From a checkpoint of a small transformer trained on Wikipedia: 6959 steps.
MLP neurons of a small language model. Each row is named by its layer, matrix (gate and up: input weights; down: output weights) and neuron, and shows model dimensions 32-159. Each number is 500 + 50 x the weight over its row's rms, rounded and kept within 0 to 999. Numbers have three digits each. A neuron's up and down rows have the sign that makes its largest values positive.
Before each neuron's rows, "fires after" lists the tokens most often just before its 100 highest values on Wikipedia text that the model never trained on.

fires after: "0", "2"
L3.gate161:457540472550455541534538503463456518450482560568589589422391482458488501508462472469441534502529437454427461474434504487574425548489499503513500551376444420513480528484528478528444599524514515400523473570505450469508482491533494452522469605529470493517437457429576516428564423529452415484475492422461454591433424535520525442519432490462451460465502527426459470504524483560479441515458
L3.up161:425563535568498490437476540436513471642523482548512504451471583492559472510597483518595418410577498450507442572517493445393498518540483514614501509499506486460478393446542480447441560563433497460438496415424497470590500554526498529531543558478546416495519467493567373589476450472486508495549516502401519520531559465497562550439451536421527532477468401562477482520580562477511516591485
L3.down161:479433474566543498451447538477426470466514564463525488460519504491520541491485478514556436466453498384563527513468539428508421533542475495563563603446485420467526535490497500512458503464530535512422461515398522478557522554488553484459580560568489550476499516551509425564513537412595462471506454548460560600561551427517496555586473479447519502434541444553536481494510470587607418573489

fires after: "2", "4", "0", "3", "6"
L3.gate319:552514526543529372545499496567538549573485450571555559446506515519619571571480420503515553442497434530434422477410521416489475559590502547533462571430482475473460516484475478531466504501451485397377556549530420401552474538512569428502528521494584555504453539526545520529499540556554493531478519477470556494483537420482477472522475477532499502490466539496448535460504427554504508532447
L3.up319:527550521550507494583469402469509537575490551404505444538568505517477540529476473429509505444439460514632559538523487506452461479505546580537519540502449558464469445524535517500371522530416424466511625512534475452481529564471385496566485534555478492463467505519570558494473472484524475485574532651510498491554487497508546518587500536562462574443572524480546469428499487481487579452555
L3.down319:448546561508468576557512492464511468512505514372414436518467503505449447476534493428428514449480471500594568563505491548462471461470495514521476455497479581525518431536571557489434473529488467516512587483542475561391506509571414514575497526636450445469519512496529563544535390451442406516531538602519510500441490498499552579582552548562427505567551532480597490485569515450530601443505

fires after: " ", "1", "2", ":"
L4.gate63:507550501486519503489515475373506536503494521536383530457563459582462478526478520485489408501554414538573490576471414530548548543498593474465527502418457566495413512469527525565477546508573425550444548464500484448530472469522497473540541531503516522497458568449546461489445419496561461542490560518405470544492476555487475589508497477503527474463510498471489439466486438540486521463502
L4.up63:491440548512557496441533434512537627468549552571491496518584547412455567504523553463472419479475430455572436540453558593482523556506490505408533488457480595491481454512541535490439508538509453362567561424489446493516492506496485502501536469556415481440494540467545459482418536542536444493554526553496464545458410528431522600581510548545535514551409405475491369436458491505521506462510
L4.down63:424539515512553481392501465511505553484562545542600471537608524413475513453580612402542455537457458432498456449537612583460521493530473448451441407547596464589587400516465540522428449522466484379498496441517539597462534480437501470513506457471488506569517452520514476524482468410460440553643474548488493535525430547493511458537435582518598412459504403510474540541485517493526497461547

fires after: " ", "2", ",", "\n", "1"
L3.gate217:483473458451451462513539535462514513473466502536474517419581525491554533579478494506466449467532495455477469498499445537524633508534575427460551548467457421491523473477496538586486539421528478424496475460545517451564457455561538421553517532446503473556455516526534506407547420431529455442456529566460520519479416529515521601488501468439492518522412429527469436499530551592500550430497
L3.up217:442487466547478477527547502447532497547531542595463418387663501416510540532509497405426453431495552429522515548568436567524542535515438461467537503480481514514517501459518520588460565498494483428550464361463526504577505505500465423503524523475541439519464507509508518466505417510467479461493523536481502506504469560471551499463543523419559497565463469490462405506483506543498520451525
L3.down217:511493506566525565501508452528545441534551544590541419452576510458449487445607569387438485486460526458528544576559577583468477455503472402493487471456552520587523577465517555557457561509493522426531504436404537572478492492461508481418492525532537396502511401489488467534536556560533498554511487488511450530460509566447487441495539536478562482495525517461536476466447485464484485422535

fires after: " ", "2", "1"
L3.gate63:556451477456442572445564488442518532468465499551547531404575518449471528558484534473533539505551488457454492510431536485543613536537507533508540627419415492565499505530465491568548569496511407511503508491487418439536494478532574415497546589521513463465538573450517467522501484513574442530487516534435535540465477503478540610521447492494494433432491478494479444471479498559532560356452
L3.up63:499475499536447471435567462531541513495584572541487477368519560511473597522550512478562450388509534368553491533506495559575552486487427549430555553450446595550435490513472527476432482531539454413579487422432496497497465502518500443464530475583535476489502501431595475601503475523513539530527504457460497537454492519503584530550491558441544436532459456529470555434460521520478533434497
L3.down63:442561531589518430439516485576518492489601544555485494458461579570456487516573562429569404484528496382505504572552536561566527481527487523464531474453541628539479525452506509442467463496505493395597551466423522529483554485540482429446457411596559504542436491440578504564504493486515545561529475545492512526496451530498519421515497525460604493483432455527476581435495512530479508491542

fires after: "2", "–", "1", "5", "0"
L3.gate269:523522471488473432551404364535457567477489513472519590528541488423572541478470400495533422530524586547482509430430613550528500523541491443498490555466547453553469540471579453563579464462451461335459498477501526493509500534529518546534431503523551518490543536483512502462432526466424532531466439570427542534453582420493446447424406509457425456503534425573511520475537525477572595560398
L3.up269:607521538490545472498374510454564563518545516465463461537515553510501519494486482440542435479522590602557477482459539538504473528587558373532525528476474507481608457461500511519552522461454476442574568485519466506452606519459502551515535541372457569564483508544508482629449503477478484442483532527558506454523570459422390469389564487513519478484483498532556631502506460474572538501468
L3.down269:516503521509569555548519600553471423462450557456506457468554412561485423625456443462494468529476508470546398554480575406492469453460555545467507539475435528462467482502469507489502525432526496486495472447562536575404445476540430501514473593634581502467460481508462477425468437337445468534439433508407503526525466523491563463493543549466560583508570530498549487492559530483554378510435

fires after: "1", " ", "9"
L3.gate94:590556476556430528555418509432479554484364474365522485479421490507468539527508439476502565488437496504469419513486488478502468529555557530395468538449417505566480479500582535578491463523463461478472439445498448412387464499597485503532495516465456559501507503532406453521476485504485466459591471501482570477472550428532486488463316412484499504443490415436491606486504509537479511380421
L3.up94:543490566491479574466503536516533663460482587460555500532463430535438481495559504436598595602420438494511459487435617503473453511544544490481439466419398460550418444535532560568571474562555496504429528475552543504560473517492513559557502496591585484463528481456452452428509486495482601473474542487453493457556459476541609563505462555585498452571417409455512473504514531493468482557468
L3.down94:510476468478549545525502544487559640493531586490564514523505449508494458422524510459540591627444441490488505419499583515482553509518490558472485408434444455538485484532447600522538477547541478540418500488594563625523539490503486540494442491618510493463573513552410446460570511506551533557445540510420477455572500479535638591567500523602535408547471461507546457508558509467537432556518

fires after: "1", ".", " ", " ("
L3.gate372:548526449594490462574491557437433502465451495521502467398484523531482601578353478563449538433509468526508511518473484528496480483538372528480486609470438539513518557506478494554518503568522419516524529446474416393555431458504575514532547572436525588566440553512411452440462398435573549466594518500486516444483559518464490543552449462499456453484527507535436541492553452497446522422441
L3.up372:587515392535516540506575474538625449364486422452495441495527476508499546430458624492596546515399476500464482565442548584478475498620568539430509488454528511474510478469473565542457452512511563539533493506557511514519446531484490502533481485521490509416516543373384480477397552534490570442538550510470469499502430436444486578497491522476542484547501403516583480446492577469566554415480
L3.down372:574520407530550538448499525562608441488456370480478429478500470481557433434428557401553565516438481483451494511489565573441480527516648571439512523447535478500475497499457567540536408534577538489579533494492486432500546510379468560569445532515539494484481617382400493531466527490534529473486476451417487516455419437485554537449475528491467526578456420562519509512575586580580561457461

fires after: " ", "2", "1", "3"
L4.gate230:511512515568485442479527519512542570451503512536505466437607441534484451611547436487595467457546543444492410578500462498481627544478566479461431613480442493492409391424458536496453552518531482499479528481504491413559410469457515468556571556494597526590418583491594545443477393475486471499453520488450493512489519592484488576514527505433517487533463486559424384525440477472529538487471
L4.up230:393472445468530541496494517522532405413535539573555454487538424468484526553534466437503436523464505440557485457404500553457605471490482459478466525503553526522386507471462485562457451489496509504535492497518439530582513508453530427459504557549494433465492554435578535484527414496520440452438486474433399452468553600591519536508516574466508506491513490544467472536491507546600468534510
L4.down230:484533426465558512471504469528402419521510552545559511525461553451470532361555531437545462508457511464494510553497470540485477531527396495548580478507591564538623494581514520448579521480491523438516476477542581554406522510491510504427486492601461476542546456473470469580494513531481509504605538500448513536549455477440564393496463551525549595431501467458579553486471468358442497445467

fires after: "9", "1", " "
L4.gate179:586567498481524535472483513438478572572534414488408504461592533461506484568467530500456464436523477541456489559505477556572498491440534506486499582370562483451530480526523451450456543573498404601582489399497482435494600486515455500539494511516478479476503543469453479435502547487467460581499519507466584571486505493466513426422485493478548570573446631503510466510507551498539540560542
L4.up179:616384574516503513539422430506514558508485505392496549556531622463523469573494409596497505455474453558488416520557488555539549461404517503465466571462540533545448430483497514577458521456503379510458539385514521435489571434535500474534501430509484613525451501553483528472454526460386439543555469527516525471560510634476439559493501467555465411524460532456450442501485512505476512518510
L4.down179:440613456457471416406514482483475520452503557498581460416528554516574475504492542442467448435467537466537608478451516442556436497504471538467393478523482417467582472424516417440500549455486499466509503500537492613518555478511608495472491447496533423450564578532510382451479473491492444539431500405439522594496452368553439418515478532534509517490478564571466523485484416470517608473565

fires after: "9", "5", "0", "7", "2", "1"
L4.gate118:567543421498513498606497545499511506364533558466612574502472457434416557514531521472458507482491407499521509600438541447472456584625579472549449502456476497473490484586478521531570506588457530408526494462503433512528417520529488494541501440502472570501501547517462432530524544485550530581542450609410516421550576410495362438461441426632544501410443478450479542462570511486609484484436
L4.up118:603577535406476552492447520442480561495534451519497575521487552563441511459502590435550530543442444455506495505509500541634353524454485433478464517511552467501529588553559518508507500573469468470513351525474472530479387476470489518446513448532539501484475434519474437508458464513345545445577508523493466452457507485505474498474457519526477533479470404439528563493474448481462437503473
L4.down118:512372509454476515497547511553527550535524454549496539519560498491533523463525602572539443540450520503540494436511540620612446480466440441472563510515481431508542558601497434503491514488575500541479442619495519491331524470404526562430487426523451429486525508444502513509559597529460565332511474445484475505507472441500502487546455421404428432439505445461490445522455556527477404499524

fires after: "0", "3", "2", "8", "4", "1"
L4.gate297:577520552532480489487450494485496490525391471507465569506409477498484479649466420587552586519441485431485388523457490461577505528532545486445472571502541472544528603460521423539494507537434453469503464530563477476499529442577491530497479618454507527588461485468536518481433503401431469459547418475440496445545381569455535504432466449500497517449447590473488477553593479501468578398519
L4.up297:513571477552523516476498438481557444566446454564439589481457448403470436548448471520512609476419485435449451488431586439510485500565475520515462537514535471594533562475500405557503506584471497444538480500560493529624472464521503568507453603483518484606506465451467477491441530473534453554465437474466419549527493473498503533399407527497501517498391519440485499596540503489485597436560
L4.down297:454523456539555419472502447549621561487532573514481511508498544464506432491541567416567503432449428469428480489457510456452506364461451498550476488540506500515490492436430519448495483498580595496545498450550505598547416571499504446511489535472530483458480482451463404542452474544550462625446550488484485558490537440563489477523436554486486525491494392446537478560462408467563398551516

fires after: "9", "1", "8", " "
L3.gate314:587424482494474477483504602440451563476376469344520536509489487579520514540519421521472551559428455482453457515523468426542437485526553502472489522492603570469497524487567529515500526452457514601517448462555445339572468478558549493495586571416566518513427574500488521442468490466546590427574444473546512436511457544472526459552453516425454529393532493555488583533587510509548398468462
L3.up314:516460415533512471419559586460502647507471527470535595395530473557475513496564513463525578476390399430423495524523504450554393559464523461440457491469537579499510485513504482377451500557539493511587468514547493480553514470500480583464474460476522598503492525477478480317530511461442618467576504587483434475561451499427561515445504626477513578583495501534494483501464479491496439517518
L3.down314:495502449580521470411547591512580579608511463571515560336564467480520469514529468461567524499457433439452445498490548519498465525422520456462504500504538541490497467549517506417485446592536459458558464530573585526487545541411492540428456415540520523457476516531446495391535585499511590480510547518441463449501440469461620522400500560467542576534485554527479468509456560509509413552567

fires after: "1", "0", "9", "2"
L4.gate171:500560499564387444457376549526429512435484522543540505552437505594520517502515575406544458501573541392484549549462513551485458491629530488426556408526545493551496513543428467532510573458532517499429453558557439489486508550499437453503506475516468502409591460430503495545469468471465500551490472403480551488511526469528516477492420509503489534431502555522486402534557501519593546479316
L4.up171:446578560549485407521466495492402419584504491516521424463474373536587513502514484475535441488572604428451536486499455560465531510598442466561446500417529430466525430510560471503495529444536545570402570516518463536454440501519566403489521543434542502554519514485530484584520455498504439518416472387470531466502509459508505400465454450494423453404450486638434473512497588527501486509445
L4.down171:469511464464493463446483534569419404574473485534459453480494446529454477503493530596526394492513570538453573497532506534479458469527408498537556497419493422471505552456562447530509562508564535435467502482522404480503506533461532430460544551490544449452430458501567518654549434581464483446428519434548562528511408452436460437517535491476396578406594476498523452474436545492558498456473

fires after: "9", "1", "2", "0", "5", "8"
L4.gate177:549513499485539497467465512466540493510442433333503516583500503576514514494442499498572522535438515485460482415445487506396498401554532492492509438511543507557530597472580451501450539542549431510531307535478532520492461478522590460489489568516498497520535476546393433470514454432499477472592463549462518460495455536442496462552436601470530496437499352533553562537607559453552371471502
L4.up177:543488430531379506622488521596556493468498515514606545468505505536456463575550523575567537484501423532430487627550478573594534567406520479582474537548470597509410446593469490434552541525501460504468451437580449492483505518461467547484517443469495603496531483513429549534510495431468576503577459470409508419558544486529449550436558365517552482477401540479515538467487490480432520540371
L4.down177:523554363514455503531536461441499436506492430441479524575523422538504534492416502546572464581498517421472495441464629614429454502471546439524563456493468574575464538542516426462505479536545495515520379559481510408503512486521572536547459529473488514489600474467418517395537539569626573475611534485456581498515505495515497452519472527528506542511474363432599548409535473509503442528526